python train.py --norm_eps=1e-05 --positions="rope" --lr_head=0.0053 --final_lr_fraction=0.0 --steps=6720
MLP neurons of a small language model. Each row is named by its layer, matrix (gate and up: input weights) and neuron, and shows model dimensions 496-591. Each number is 128 + 32 x the weight over its row's rms, rounded and kept within 0 to 255. A neuron's up and down rows have the sign that makes its largest values positive.
After each neuron's rows, "fires on" lists the tokens most often at its 100 highest values on Wikipedia text that the model never trained on. A number after a token or word is its count.

L6.gate384 [122 161  80 115 124 107 119  83 145 107 139  46 145 133  91 106 114  76 151  75 122 103 205  30 152 156  77  95 160 117  75  63 129 170 143  93  92 103 141 178 151 174 132 102 153 141 152 110 131  93 136 198 148  92 117 101 139 105 135 139 161 111 154 101 169  86 155 114 159 126 113 130  86 107 155 155 133 162 150 126 146 105 187 196 161 177 125 134 144 162 129  94 123 142  81  97]
L6.up384 [162 104 120 123  71 167 135 111 108  92 140 111 167 110 146 122 153 148  93 104 118 129  62 157 195  90 155 186 186  99 140 127 100 157 123 179 149 142 151 140 179 193 181 186  57  93  87 146  86 121 122 181 116 150 143 114 163 126 171 106  75 124 130 122 206 139  86 142  38 108 118  61 164 154 104  60  84 105 147 153 130  79  98  97 152 126  96  90 159  93 144 111  72  82 154 166]
fires on: "," 92, ")," 4

L6.gate774 [171 163 182  99 121  87 150  81 156  92 154 156 204 157 129 162 179 144 140 130 190 122 123 105 132  79 144 158 143  86 105 123 145 185 130 116 155  78  78  95 106 136 159 134 148  92  54  93 142  94 117  91  73 132 111 103 192 161 144 135  44 116 119 121 184 143  80 127  88 125 155  74  73  87 111 123  98 152 107 114 129 131 127 146 155 108 133  95 127 150 127 138 118 125 114 119]
L6.up774 [174 168 114 131 184 130 119 135 184 137  94 126 161 113 161 112 135 112 164 156 100 125 191 117  87 106 106 181  79 160  84  80  77 120 127 154 116  65  75 107 109  63 161 123 133 127 119 143 139 125  99 153 128 129 125 133 133 131 147 108 127 114 165 156 156 132  95 131  95 109 139 132 122 115 105 116  90 127 106 108 148 126 152 139 181 135 108 150 152 154 171 124 158 108 125  84]
fires on: " " 37, "9" 13, "1" 11, "2" 10, "0" 7, "7" 4

L3.gate696 [186 144 180  98 154 167 102  72  96 133 136 163 119  77 173 118 136  80 144 105 152  59 122 134 125 126 133  96 145 104 127 101 172  67  93 132 192 160 111 117 149 106 131 193 119 120  89 118  96 119 140 156 133  93 151 195 166 202 109 168 113  92  91 167 139  96 121 146 108  57 106 178 133 126 127 139 131 121 122 163 154 110 121 124 120 190 100 145 148 118 185 140 168 150 144 104]
L3.up696 [153 138 167 138 142 103 104 173 143 135 124 132  86  94 104  99 161 115 152 137 167 119 132 143 133 143 159  70 109 155 104 127 159 109 118 128 105 140  98 118 109 135 124 111 131 131 136 166 127 139 165 166 156 177 144 131 174 114 152 154 156 116 120  99 148  64 152 154 173 120 117 106 122 108 150 158 196 143 128 148 113 166 129 161 138  74 139 158  70 108 178 147 129 157 130 205]
fires on: "-" 19, " June" 13, " Jun" 6, " May" 6, " Ok" 5, " July" 5

L5.gate96 [103 146 129 153  67 120  76 126 115 145 132 133 142 162 155  98 113  47 157 105 127 113 167 113 134 132  88 164 187 123  89 143 142 132 155 117 160  65  93 139 175 148 115 154 124 150 127 151 167 122 147 144 169 131 135 125  90 169 124  66 131  57 104 105 111 103 120 142 157  89 159 131 109 121 141 105  85 154  91  79 106 123 157 134 120 105 119 139 154 161  99 155  75  96 121 107]
L5.up96 [153 146 107 188 132 112  96  91 106 159 180  97 146 143 113 110 133 104 130  95 152 124 124  91 143 119 191 136 119  88 180 152 161 120 103  56 110 128 156 105 108 140 120 172 118 166 106 159 100  86  57 150  83 117 143  47 143 103 119 109  70 142 120  69  96  84 117 124 127 115 112 106 140 134 147 142 152 182 152 110 161 156 154 126 215 129 119 215 188 124 104 204 132 148 155 137]
fires on: "2" 51, "7" 9, "ind" 4

L5.gate123 [104 153 103 161 108 130  67 102 121 178 113 179 168 118 103 135 186 175 129 139 171 146  68 100 161  67 135 152 157 131 172  68 138 199  96 101 195 120 150 155 136 128  79 161 122 161 114  99 142 124 194 122  72  59 121 135 112 138 134 148 135 144  91  86 133 197 158 138 172 112 124  64 112 110  82 156 139  97 141 159 107 106 162 133 145 135  83 137 110 132  94 131 156 121  68 147]
L5.up123 [ 92 135 184 178 129  86 122 114 164 122 145 127 145  97 159 158 110 152 131  85 218 118 115 164 138 132 103  94 128  63 133 170  42 116 132 192 135 138 104 130 126  99 157  57 103  89 131 142 112 127 140 137 212 118 117 145 194 147 118 166 114 134 136 118 127 133 140 135 104 148 102 173  63 177 153  97 119 151  89  79 139  96  93 176 137 132  88 111 195  73 145  94  59 148 187 207]
fires on: " " 34, "1" 15, "2" 12, "6" 8, "4" 6

L5.gate832 [111 130 161 116 196 153 121 154 108 130 117 137  84 152  86 156 140 189 105  89 121 166 119 139 147 172 122 121 136 131 115 121 147 127  85  87  98 108 128 136 101 157 126 116 160 154  79  64 124  92  82 122 117 149 126 116 110 112 179 150 194 149  86  93 198 174 167 144 152 133 167 154 143 113 130 174 162  46 119 138 117 142 111 172 134 123 168 105 171 133 175 133 146 109  86 170]
L5.up832 [140 151 147 107 147 180  99 107  80 122 111 115  79 117 162 148 130 147 130 140 140 131  42 108 153 137 129 136  90 138 153 130 112 135  34 111 133 159 150 184 108 153 131 116 159 170 115 186 137 112 117 123 128 154 167 157 106 162 191 154  86 112 152 126 127 138 175 110 172 175 189  79 117 166 156  94 141 100 145 155 157 136 122 149 108 101 152 117 119  97 138 140 177 114 142 140]
fires on: " " 44, "2" 13, "8" 5, "ised" 5

L6.gate1162 [113 119  84 154  95 116 179 143 167 150 106 147 115 116 124 130  82 150 150 113 124 167  89  91 104 105 122 103  62 189 134 161 106 113 162 137  94 131 117 108 131 182 179  87 160 152 126 187 123 145 167 127 208  97 156 132 147 125 153 187 131 195 130 134  34 163 139  33 111 142 112  84 103 140 161 126 137 144 142 110 136 122 166 170 143  73 127 126 114 122  93 112 130  95 137 139]
L6.up1162 [155 102 177 121 128 157  93  65 140 113 132 123 157 140 139  73  96  69 125 152 139 157 114 120 138 144 159  52  83 122 145 138 121 149 113  80 111 183 107 148 125 145 154 100 101 168 169 132 125 128 120  94 166 109 184  95 156  99 127 121 173 104 143 130  60 196 129 115 141 101 163  90 111 140  96 101 121 126 105 145  91  49 150 162  95 159 111  79 103 130 104 159  98  79 136 186]
fires on: " " 47, "0" 24, " |" 11, "4" 4

L5.gate370 [149 118 147  94 168 130 161 114 111 138 106 147 182 127 130 109 179 125 135  75 140  69  72  79 120 102  71  51 114 146 145 151 110  97 108  88 148 158 149  83 109 122 151 145 129 135 104 116  56  78  70 147  88 153  81 126 134 174 126 139 127  98 149  98 136 152 142 167 150  54 163  89  50 189 118 103 105 126 116 103  94 157 146 128 130 124 137 161 111 152 121  87 124 151 133 141]
L5.up370 [149 141 147 117 178 168 165  79 128 114 122 133 177 190 110  80 122 110 113 173 144 142 204  57  82 113 133 124 126 116  82 106 147 100 140 110 131 106 118  52 149 152 135  94 126 122 132 103  88 181 142 141 116 178 108 129 102 118  90  87  57 132 161 167 125 159  61  79 107 172 138 144  96  46 112 113 154 171 116 120 117 117  86  90 145 109 112 136 127 135 139  80 126 142 127  70]
fires on: " " 45, " in" 17, "1" 8, " record" 4, "0" 4

L2.gate958 [ 94 127 130 114 120 106 155 123  75 230 142 150  88 127  99 145  60 115 122  75 139 145 192 135 141 147 106  61 128  96  99 140 170  84 185 115 124 120 108 106 132 141 140 155  90  95 194 120 140  76  84 196 119  89 131  96 115 142  81  24 141  71 100 124  74 163 103 150 108 119 105 133  80 138 133 149 128 141 198  95  90 165 131 117 145 150 106 115 175 172  56 117 117 122 121 130]
L2.up958 [101 103  93 166 121 133 160 109  91 160  92 158 137 165 124 131 108  33 134 131 175  83 122 177 132 127 175  78 100 169  83 133 154  76  98 117 109  98  99 132 153 165 191 105 148 127 160 162 118 170 126  98 118 103  94 111 121 127  43 122 141 158  99 132 111 108 148 124  81 107 103 199 152 164 194  97 113 118 159  93 134 132 144 125 123 137 103 153 131 124 118 148 115 118  81 120]
fires on: "9" 24, ":" 21, "2" 15, "4" 9, ";" 8, "0" 6

L3.gate392 [103  81 113  74 120 178 120 110 154 179  88 132 137 105 119 140 103 207 148 138 163 133 130 146 115 130 117 127 110 103 103  84 125 154 172  63 175 172 122 128 115 105  67 145 192 132 141 131 112 109 136 108 186  50  84 114  94 135 116 142  95 112 107 127 154  98 145 169 143 176  71  75 105 130 168 138 139  32 122 180 163 111 134 110 186  84 124 113 115 128 117 107 129 118 127 134]
L3.up392 [117 123 164 110  65 138 101 163  74 112 109 131 125 130 121 113  98 175 165 157 126 154 118 111 158 184 120 127 134  98 126 113 151 146 143 113 128 128 147 117 165 133 155 199 101  63 170 209  94 109 108 117 108 129 117 130 132 135 126 193  77 135 151 175  76 127 105 111 147 106  66 105 118 130 143 129 144  58 142 112 115  52 162 140 194 120  89 143 111 140 113 174 173 159 101 207]
fires on: "|" 42, " |" 22, "\n" 11, "0" 4

L5.gate1333 [ 86 132 104 196 134 157 134 118 154  73 184 152 157 107  97 172 145 157 120 169 136 153 115  66  65  84 119 115  79 109 138 101 120 141 155 132 137 103  99 112 113 118 166 121 156 145  97 136 145  73 127  77 125 105 109 171 171 133 130 126 108 155  94 133 126 205 170 152  48 130 108 142 108 183  74  90  76 177 113 136 126 133 177 144 129 182  91 103 141 104 112 168 137 133 125 125]
L5.up1333 [ 88  82 145 148 143 104  90 175 121 136 165 161 155 128  92 101 114  87 142  93 119 146 180  94 150 104 100 128 111 117 129 140 138 122 201 144 117 109 110 142 118  91 160 118 117  90 174 116 111 112 114 141  93  99 144 133 155 135 108 116 134 176 103  64 140 172 127  99 122 153  88 141  98 140 153  80 113 177 115 122 142  43 152 196 150 133 145  51 101  86 120 135 115 120  73 158]
fires on: " " 35, " to" 8, " did" 7, "4" 5, " |" 4, " do" 4

L6.gate462 [145 134  79 177 110 131 136 164 132 170 118 130 137  95 112 145  90 142 157  82 103  99 164 177 114 139 107 114 121 140 101 129 105  66 117 157 132 103 116 138 142 120  99 123 137 137 148 119  98 129 125 132 111 101 145 113 130  70  75 169 122 173 119 106 116 123 103 114 108 105 105 162 128 112 154 178  71  89 138 137 127 146 147 145 175 104 156 156 159  80  89  93 126 128 154  71]
L6.up462 [ 83 134 189 152  85 153  79 146 133 129 117 124  86 122  97  98 135 117 189 101 140 149 154 152 115 128 135 125 150 135 144 192 101 128 146  97 191 118 147 114 120 131  89  85 137 126 117 139 179 176 188 105 176 177 102  77 175 121  84 114 151 138 148 117  72 106 103 157 118 169 135 103 141  97 124 109 126 145 107 167 133 129 154 165  81  95 140 146 160 137 108 144 107 164 113 113]
fires on: " first" 35, " only" 15, " last" 9, " final" 6, " opening" 4

L5.gate218 [158 131 114 114 186  84 124 126 123  81  80  74 124 103 163 196 142 170  86 119 121 121 148  87 162  95 173 139 135  38 113 148  99 115  73  85 144 118 183 162 204 138 167  96  92 127  75  85 146 118 124  80 158 159 106 120 159 115  96 125  52  93  68 168 130 120  98 158  56 130 125 125 116 185 131 113 123 135  94 115 145 109 102 197 150 111 121 159 121 109 134  58  89 154 109 129]
L5.up218 [142 198 111 161 194 137 125 103 135  95 144  38 124 139 172 105 106 105 133 178 193  65 156  97 154 114 160 126 138 111 155 143 118  62  85 144 124 131 203 172 158 158  93  71 157 124 106 198 138 140  59 162 110 131  96  89 131 119 101  88 106 131 199 127  90 109 134 197 133 190 164 105 110 144 108  73 183 121  77 128 157 149  82 155 127 161 135 146 171 158 114 135  69 125 163 185]
fires on: "," 77, " Grand" 8, "'s" 6

L6.gate678 [169 144 205 124 135 155 170 124 111 145 134 156  95  98 159 168 144 148 185  87 113 100 107 147 156 160 137 122 107 124 100  93  96 119 110 109  83 136 129 194 132 130 116 136 157 135 161 126 168 174  91 137 113  77 116 200  83 143 124 138 113 132 108 113 108  79 160 138 112  95  38  52 169 101 140 102 114 147 119 150 162 165 205 148 159 146 193 132  81 150 117 141 149 149  88 142]
L6.up678 [147 184  66  68 114  90  88 107 107 122 153 147 111 137 159 149 159 111 155  54 126  93 137 123 218  93  72 141 103 107 187 149 151 109 149  97  56 139 119 101 124 232 119  77 174 106 160 185 102 162 137 154 186 135 114 122 160 126 148 134 140 107  86 119  94 152 132 108 175 180 160 147 104 135 183 127 122 112 118 157 147 189 142 140 161 194  91 147 131 139 170  84 139 162 138 130]
fires on: "," 30, " in" 23, " of" 4

L6.gate1127 [117 137  97  97 161 146 124 167 104 148  90 165  91 147 117 170 118 126 110 182  60 166 111  97 148 130  83 109 161 147 125 131  62 111 135 202 164 124 166 121 119 133 146 112 117 121 132 107 181  73 134  94  34 143 117 156 100  95 177 136 146 143 164 134 107 112 116 110 139 139  94 128 140 143 120 134 181 103 139 131 151  90 185 163 153 126  99 153  80 108 154 168 129 148 162 145]
L6.up1127 [105 152 114 112 165 146 116 148 109  82 147 155 117 120 190 138  81 142 123 153 153 158 108 133 135 125 169 114 224 130  67 148 120 115  87 148 121  80  87 121  58 141 132 143 125  71 159 184 140 150 151 142 151 146 152  65 190 118 134  94 168 147 152 143 118 153 109 142 120 135 162 154 122  90 103  98 104  62 171 118 116 139 130 172  66 166 165 130 138 133 125 133 115 121  83 109]
fires on: "6" 24, "8" 15, "9" 14, "5" 13, "7" 10, "0" 9

L6.gate106 [161 106 158 176 140 136 137  71 127 119 135  56 100 198 152 100  92 156 163  97 121 155  79 115 173 134 150 161 140 157 159 126 120 141  86 151  69 146 105 154  93 146 134  95 196 121 145 106 127 118  99 101 118 189 126 117 109 152  78 145 151 145 183 122 166 186  67 133 142 120 118 130 160 117  84 112 122 133 143 100 127 142 116 120  98 170  81  99  76 183 157  94 132 125 112 204]
L6.up106 [101 120 170 190 152 143 149  74 127  80 108  93 111  95 116 176 125 126 116 102 107 143  92  45  63 180 119 158 116 206 141 160 135 120 111 149  93  67 143  91 122 138 110  49 149 103  86 141 127 109 122  53 154 130 138  93  87 102 191 163  55 186 171  99 159 176 117 119 137 182 188 143 146 171 134 117 143 180 186 115 181 116 144  92 125 176 141 103  94 124 139 132 153 147 148 122]
fires on: "5" 12, "8" 12, "4" 9, "3" 9, "6" 9, "2" 7

L5.gate66 [109 129  98 155 106 175 132 102 116 124 116 118 124 145  96 116 137 115  74 137 121 183 110 167  82  93 111 123 178 141 125 144 149 135 191 183 101 136 168 124 168 165 102 114 109 110 163 142 117 128 244 117 111 112 212 122 215  26 160 147 169  99  91 146 146  79 178 145 115 132 108 136 162 160 104 109 150 143 147 186 151  66  82  91 137 115 172 128 131 146 126 132  82 115  71 111]
L5.up66 [141 148 178  65 101 101 136 111 139 105 142 124  67 123 133 174  80 152 130 186  72 153 135  61  52 118  87 143 135 152 149 144 129 123 158 122 170 145 133 112 100 142  91 121 174 123 154 197  89 154 143  85 147  78 102  82 112 166 119 149 146 139 182 142 143 139 133 147 137 133 150 126 100  90  84 152 139  53 142  97 107 139 131 172 128  94 164  90 173 148 116 119  69 120 119 199]
fires on: "-" 20, " while" 19, " " 16, " and" 15, " •" 12, "|" 5

L2.gate816 [143 144 143 165 135 125 178 111 104  96 141 143 153  91 130 127 136 127 133 159 157 207  86 140  95  72 165 138 177 149 195 140 141 128  58 149 141 126 125 147 143 138 201 198 128 146  92 130  91 134 120 136 123 122 154 121 171  98 110 110 142 130  98 168 148  88 178  72 170  82 154 123 161 148 103 140 195  72 104 133 200 130 133 154 107 121 168 132 146 136 153 111  62 150 126 131]
L2.up816 [ 99 156 112 118 157 119 142 139  89 125 104 181 179 121 112 117 144 157 115 184 139 152 116  60 159  53 151 157 124  86  93 125 121 136 119 167 151  72 128 128 166 114 166 152 207 139 158 154  97 130 121 124 175 110 136  69 146  72 131 135 116 185 142 145 152 147 131 115 179 112 118 138  88  93 121 138 217  76  84  92 159 139 132 130 151 109  72 189 140 102  91 188 115 152  83 182]
fires on: " and" 61, " once" 5, "," 4

L6.gate342 [135 134  85 123 182 105 156 155 145 135 147 153 138 122 154 133 121 132 126 134 111 156 109  79 143 120  95 172 155  99 138 137 154 156 112  96 101 137 130 118 120 157 135 161 158 148 111 124  93 117 144 115  78 110 186 133  65 126 123 133 101 151 108 115 107 145 134 127 145 146 132  99  80 120 154 115  88 127 147 169 108 133 180 109 143 135 205 184  81 108 135 184 139 126 147 138]
L6.up342 [ 84 144 110 143  72 203  85 144 101  71 118 125 149  93  60 186 114 141  94 130 154 117 137 167 150 111 184 154 193 159  99 123 159  98 163  76 120  85 108 126 123 130 162 158 139 134 184  71 104 131 148 181 111 121 158 155 156 160 127  92 104 143 161 164 132 109 138 133 102 114 145 122 150  89 129 123 140  54 165 108  25 144 188 181 173 119 128 142 105 114 151 187 134  96 136 132]
fires on: " " 42, " |" 15, "6" 7, "5" 5, "8" 4

L2.gate1359 [137 116 167 130 165 122 144 135 111 125  77  93  71 128 135 129  77 132 175  93 139  80 112 135 103 130 177 109 168  78 118 120 131 101  99 124 141 151 122 146 183 147 110 161  96 140 119 172  98 124 103 197 153 109 107 156  93  97 104 133 142 101 130 110  88 166 149 145  88 143 124 127  78 151 137 112  85 115 139  91 148 116 179 125 112  93 163 175 166 155 124  96  98 139 121 154]
L2.up1359 [186 123 116 160  99 141 124 189 101 128 114  93  91 113 133 126 109 121 145 121 126  68  79 137 164 128 174 101 165 136 127 119 109 126 121 138 118 113 120 142 130 140 157 160  73 106 125 162  97 144 145 148 128 127  67 164  24 119 133 163 101  71  93 117  98 163 133 148 143 143 113 107 122 138 158  90 119 157 110 115 117 184 137 146  49 157 143 192 169 161 159 107  99 126 128 117]
fires on: " building" 17, " Stadium" 12, " Hall" 7, " buildings" 6, " Arena" 6, "house" 6

L6.gate375 [181 112 124 106 138 120 123  88 185  98 142 109 214  94 168 133 133 129  95 116  95 127 116 152  87 104 127 154 135 101 173  90 124  94 148 157 135 157 154  90 127 116 174 124 123 152 116  89  75 119 169 194 142 133 123 180 145 133 124 128 117 147  79 121 135 127 171  90 139  53 120 150 126 184 110 109 123  94 156 114  81 146 157 193 202 142 194 161  84 107 149 119 151 106  41 116]
L6.up375 [ 60 109 118  83 139 174 123  91 104 150 182 179 137  86 144 102 121 124  89 153 146 124 173 152 151 143 167 129 140  83  83 123 105  94 114  85 143 111 166  88 124  79 113 142 125 162 129 100 163 102  68 127 134 140 117 112 174 151 220 180 165 180 158 156 155 126 109 160 118 106 116 120  70 132 112 127 157 128 115 128 117 161 145 183  95 136 144 112 119  93 158 117 170 156  53 179]
fires on: "1" 19, "." 16, "6" 15, "2" 14, "," 8, "4" 6

L6.gate1020 [133 153  85 151 126 117 140 143 142 108 133 181 131 103 116  56 165 135  82 133 138 181 137 156 146 149 131 131 123 132 118 143 104  61  86  77  98 162  57 137 119  95  67 126 169 128 115 121 130 116 116  85 146  63 141 150 164 167 168 150 107  71 155 118 111 118  86 113 104 156 155 152  81 115  77 139 114 139 128 161 133 185 175 108 151 124 166 175 129 148 123 105  71 141 111  93]
L6.up1020 [197 109 139 147 105 167 124  98 115  85 159 136 162  39  80 140 144 114 139 134 143 103 111 156 123 118 195 110 101 145  74 126 103 127 176 120 158 115 106  90 151 155 141 126  77 145 128  99 145 184 169 160 123 164 152 154 127  94  98 134  83  92 157 160 118 128 110 163  86 186 168 162 120 119  96 115 117  92 116 164  96 134 135 119  98 150 164 121 148 111 114 100 106 159  77  64]
fires on: " |" 26, "2" 15, "1" 11, "3" 10, "6" 7, "9" 6

L5.gate599 [134 134 141  78 125 142 113 184  93 102 112 126  88 110 107 129 177 133 149 124 176 119 111  94 152 141 130  45 131  86 116 100 119 144 126 127 122  98 140 115 107 119 157  53 159 171 131  99 120  95 149 169 158 110  97 158 144  90  83 127 129 169 165  96 126 141  99 172 140  55 120 142 131 132 130 153 125 115 158 131  94  89 149 152 153 193 158  98 112 167 129 109 102 140  96 116]
L5.up599 [158 167  99 149  98 135 147  30 114 136 133  80 180 105 155 150 119 133 126  93 170  93 111 121 148 122 129 149 117 122 174 108  87  93 213 118  97 107 134 140 179 147 124  79 154 212 157 150  90 111  60 178 123 127  69 108 117  87 137 133 152  67 163  83 125 162 146 217 134 143  68 150 134 151 137  62 133 141 119 138 114 165 130 151 104 149  80  74 112 123 138 161  99 109 148 104]
fires on: "," 48, " and" 32, " result" 4

L6.gate1389 [104 131 147 106 124 117 111 152 173 112 126  95 164 145 149 124 128 128 171 110 145  97  94 138 141 129 145  68 106  97 124 132 156 125 149 143 169 137 138  83  80 102 133  93 114 135 139 101  92 173 103 138 142 174 148 149 170 138 115 202 150 142 146 135 108 120 119 135 100 128 115 118 105 106  84 115  85 134  66 100 151 137  93 179 160 116 179 128 108 137 151 124 184 184  68 124]
L6.up1389 [ 90 205 106 165 142 103 159 160 141  83 148  86 113 113 110 123  92 102 147 115 108  69 121 195 150 134 156  89 118 123 121 111 172 130 119 103 163 118 149  80 109 129 183 126 156 114 141  99 112 155 119 136 124 154  86 121 100 156 192 208 177 147 179 108 124  94 167 111 122 156 109 142 125 153 118  47  83  99 106 102  77 154  63 193 160 182 222 136 102 175 128 151 119 150  81 126]
fires on: ".\n\n" 64, "\n" 9, ")\n" 8, "|" 6

L2.gate1443 [200 183 147 136 146 126 194 153 169 157 126 186 100 120 115 113 102 110 102 101 118 139  99 140  95 141 103  60 136  83 112 142 179  98  99 165 192 119 139 184 116  96 106 169 165 194 130 109 125  79  84 136 107 135 183 145 199 117 129 125  96 163 109 136 118  79 126 145 185 112 144 113 128  94 103 174 143 121 116  73 101 101  73 174 153 135 107 192 114 136 150 111 112 162 134  94]
L2.up1443 [208 128 113 164 108 169 118  37 104 172 122 154 182  71  81  72 129 108 179 138 126 160  96 167  73 109 154  88 131 159 139  93 148 134 132 122 187  93  84 129 128 152 125 218 113 139 102  61 125  66 119 119 106  69 174 147 160 163 199 133 160 121 129 124 151 131 111 142 163 130 108  98 164  99 110 157 176 120  61 124  99 159 109 142 128 129  84 174  78 117 208 104 116 182 175  84]
fires on: ";" 93, ");" 4

L5.gate892 [151 206 118 141  67 116 103 186  84  97 107 111  65 118 196 115 177 111  82 137 110 190  90 114 148 173 144 111 184 148 167 132 165 113  99  85 163 131 136  94  92 147 102 128 109 144 108 109 105  88 194 104  94 131 119 166 127 138 102 148 149 205  97 137 134 114 113 133 165 136 186 110  75 145 128 117  79 114 134  92 171 127 126 140 123 108 171 113 110 115  64 147 123  79 139 121]
L5.up892 [100 190 164  99  88 132  93 101 105 107 110 132 151 137 126 113 117 154 110 140 113  92 117 151  58 150 155 142  71 128 133 104 132 145 145 130  83  30 101 123 108 153 110 147 147 147 113 178 189 145 166  94 106 131 121 124 174 151  65  58 109 150 133 102 126  75  44 132 133 155  93 107 111 127 188 145 190 147 186 167  81 111 135 103 136 146 113  83 127 123 153 124 130  71 125 162]
fires on: " " 33, "1" 19, "0" 15, "5" 7

L2.gate853 [ 96 134 171 140 134 183 145 180 140 157 102 131 168 117 106 126 133  90 155 104  98 185 154  69 161 129 136  70 137  88 107 137 142 110 116 174 179  70 167 181 158 120 159 155  96 125 108  69 152 144  81 128  92 125 185 116 129  97 152 143  64 111 100 138 122 170 184 146 135 132 148 142 102  84  72 133 140 163  76 138 138 178 113  98 106 139  80 149 140 137 106  83 140 100  98  95]
L2.up853 [145 124 185 124  67 115 162 132 114 148 102 200 148 112 158 133 131 112 100 113  55 170  86 111 199 103 149  47 157 110 128 160 114 116  82 143 152  87 108 170 122 149 142 188 110 117 122  77 159 138 115 114 115 153 154 167 138 159 127 171  78 106 110 179 134 130 140 131 187 153 142 143 143  87 123 140 132 157 129 167 115  95 167 139 153 172  42 128 151 147 150  54 156 127  96 130]
fires on: ";" 51, " House" 15, " results" 6

L3.gate845 [151 119 153 152 169 125 151 125 127  86 152  70 114 172  97  97 185 176 122  78 135 113 162  76 214 111 183 120 147 179  78 140 148 112  99  14 149 158 124 137 147 124 165 139 131 152 111 124 131 126 145 164 167  94 126 139 141 138 139 161  70 127 138 158 116 105 130 176 138  96 145  98 126 131 169 158  92  90  91 131 167  42 150 152  98 135 118 170 151 131 124  67 102 108 127  79]
L3.up845 [149  87 153 169 146 145 147 190 127 125 176 151 151  91 159 163 143 101 100 131 131 152 103 137 188 179 146 152 116  87 166 136 142 151 102  83 108 104 133  87 168  81 137 145 171  37 169 158 135 128 173  98 140 131 117 141 180 122 136 144 118 110 161 195 103  86 191 106  77 158 109 135 111 121 134  83 154  35 163 113 134 165 124 130  67 132  86  96 119 137 151 178 109 130 102 130]
fires on: " |" 60, "0" 8, "1" 7, "9" 6

L5.gate1406 [112 139 182  92 107 160 134 108 165  45 126  74 162  84 123 152 115 111 121 107 154 102 138 123 194 169 142  61 128  83 121  89 146 126 159 147 103  47 105  81 148 135 164  52 141 123 150 121  70 117 121 139  86  94 137 113 144 135 138 161  97 143 127 140 140  53  80 103  86 107 143 167 147 115 101 180 138 121 117  91 138 213  86 111  98 103 119 179 137 159 155 145 125 143 113 210]
L5.up1406 [153 187 130 111  92 121 146  66 119 122 104 136 147 135 188  87 144 108 188  88 103  90 122 128 162 123  87  92 105  78 113 142 116 105 171 142 128 156 170 129 184 109 137 116 170 141 108  74  73 134  81 116 158 127 118  94 215 145 137 155 136 190 107 107  82 129 111 115 140 168 164 134 152 181 149 160 164 126 128 170 120 125  78 194 117 162 127 111 114 131 129 123 143 129  84 140]
fires on: ".\n\n" 80, "." 7

L5.gate1280 [124 130 109 176 134 110  75 151 170 115  96 166 101 122 172 125 128 116 129 121 149 124  98 151 176 210 141 101 148 190 117 134 136 123 132  97 124  82 155  98 111 148 103  91 126 157 149 142 162 149 127 123 159 136 124 169 115  83 110  77 121  89 100  91 151 171 116  98  71 121 145 117 156  94 154  98 112 148 148 123 168  96 141 158  76 117 139 123  92 148  95 120 138 110 107 144]
L5.up1280 [139 155 176 124 132 151 117 101 113 136 135 148 195 180 190  94 145  89 144 146 177 109  72 140 172 114 161 173  98 173 118 166  91 133 142  75 153  95 171  99 116 124 140 122  96 172  94 173 161 136 124 102 166 152  90 111 120  81  66  93  91 141 185 159 104 164 119 131 149  56 101  98 134 139 100 143 114 141 161 147  45  89 144  90 161 109 138 162 142 122 107 132  95 159 137 119]
fires on: "2" 36, "0" 23, "1" 10, "9" 7, "7" 6, " " 5

L3.gate814 [ 85 131  76 164 140  96  75 129 160 147 174 128 139 153 151 134  88 107 187 132 174 136 124 137 126 151 137  50 144 133 108 123 124 147 120 144 132 131  77 130 112 170 137 128 123 124  96 143  74 143 109  87 174 149  94 164  94 131 141 153 137 145 162  42 158 137 137 167 131 117 112 105 111 122 142 119 155  60 106 151 114 144 113 134 123 133 121 131 151  29 152 102 126 133  64 120]
L3.up814 [196 111 161 122  90  69 177  56 107  80 122  86  92 138 162 132 129 160 128  90 115 103 108  95 163 125 145 137  52 137 153 105 124 112 130 131  65 131  38  73  70 122  89 113 130 115 118 134 110 200 118 171 216 132  84 101 115 130 167 174 132 132 144  85 152  91 155 166 142 102  73 122  80 142 101  81 122 114 138 103  87 134  49 163 142 157 120 110 173 143 131  98 113 157  77 141]
fires on: ".\n\n" 51, "," 16, " \"" 11, "\"" 6

L6.gate78 [119 109  73 112  97 135  68 162 101 168 129 138 153 133 142 154 121 147 121 180 104 106 137  77 214 147 142 171 117 133 151 119 176 172 142 111  96  90 134 125 171 144 165 156 200 134 124 113 159 131 152 123 142 100  84 177  92 171 142  75 146 120  85  96 172 134  98 139 165 133  90 142 110 120 111  75  96  90 115 151 138 155  95  77 167 150 100 197 149 165 168 150  96  97 233 150]
L6.up78 [133  76  64 122 153 121 156 129 132 160 135 115 122 121  98 102 169  96 147 100 178  99 162  99 158  43 159 105  71  90 163  90 116  99 109 141 114  67 139 147 116 103 157 106  99 139 120 127 139  62 146 111 169  83 142 174  87  65 121 137 101  58 104 139  95 144 150 122 140  96 175 105 152 162 139 140 168 162  71 163 107  99  88 132 170 105  66 168 141 114 160 119 156 151 149  77]
fires on: "2" 28, "." 20, ":\n" 14, ":\n\n" 10, ":" 9, " " 6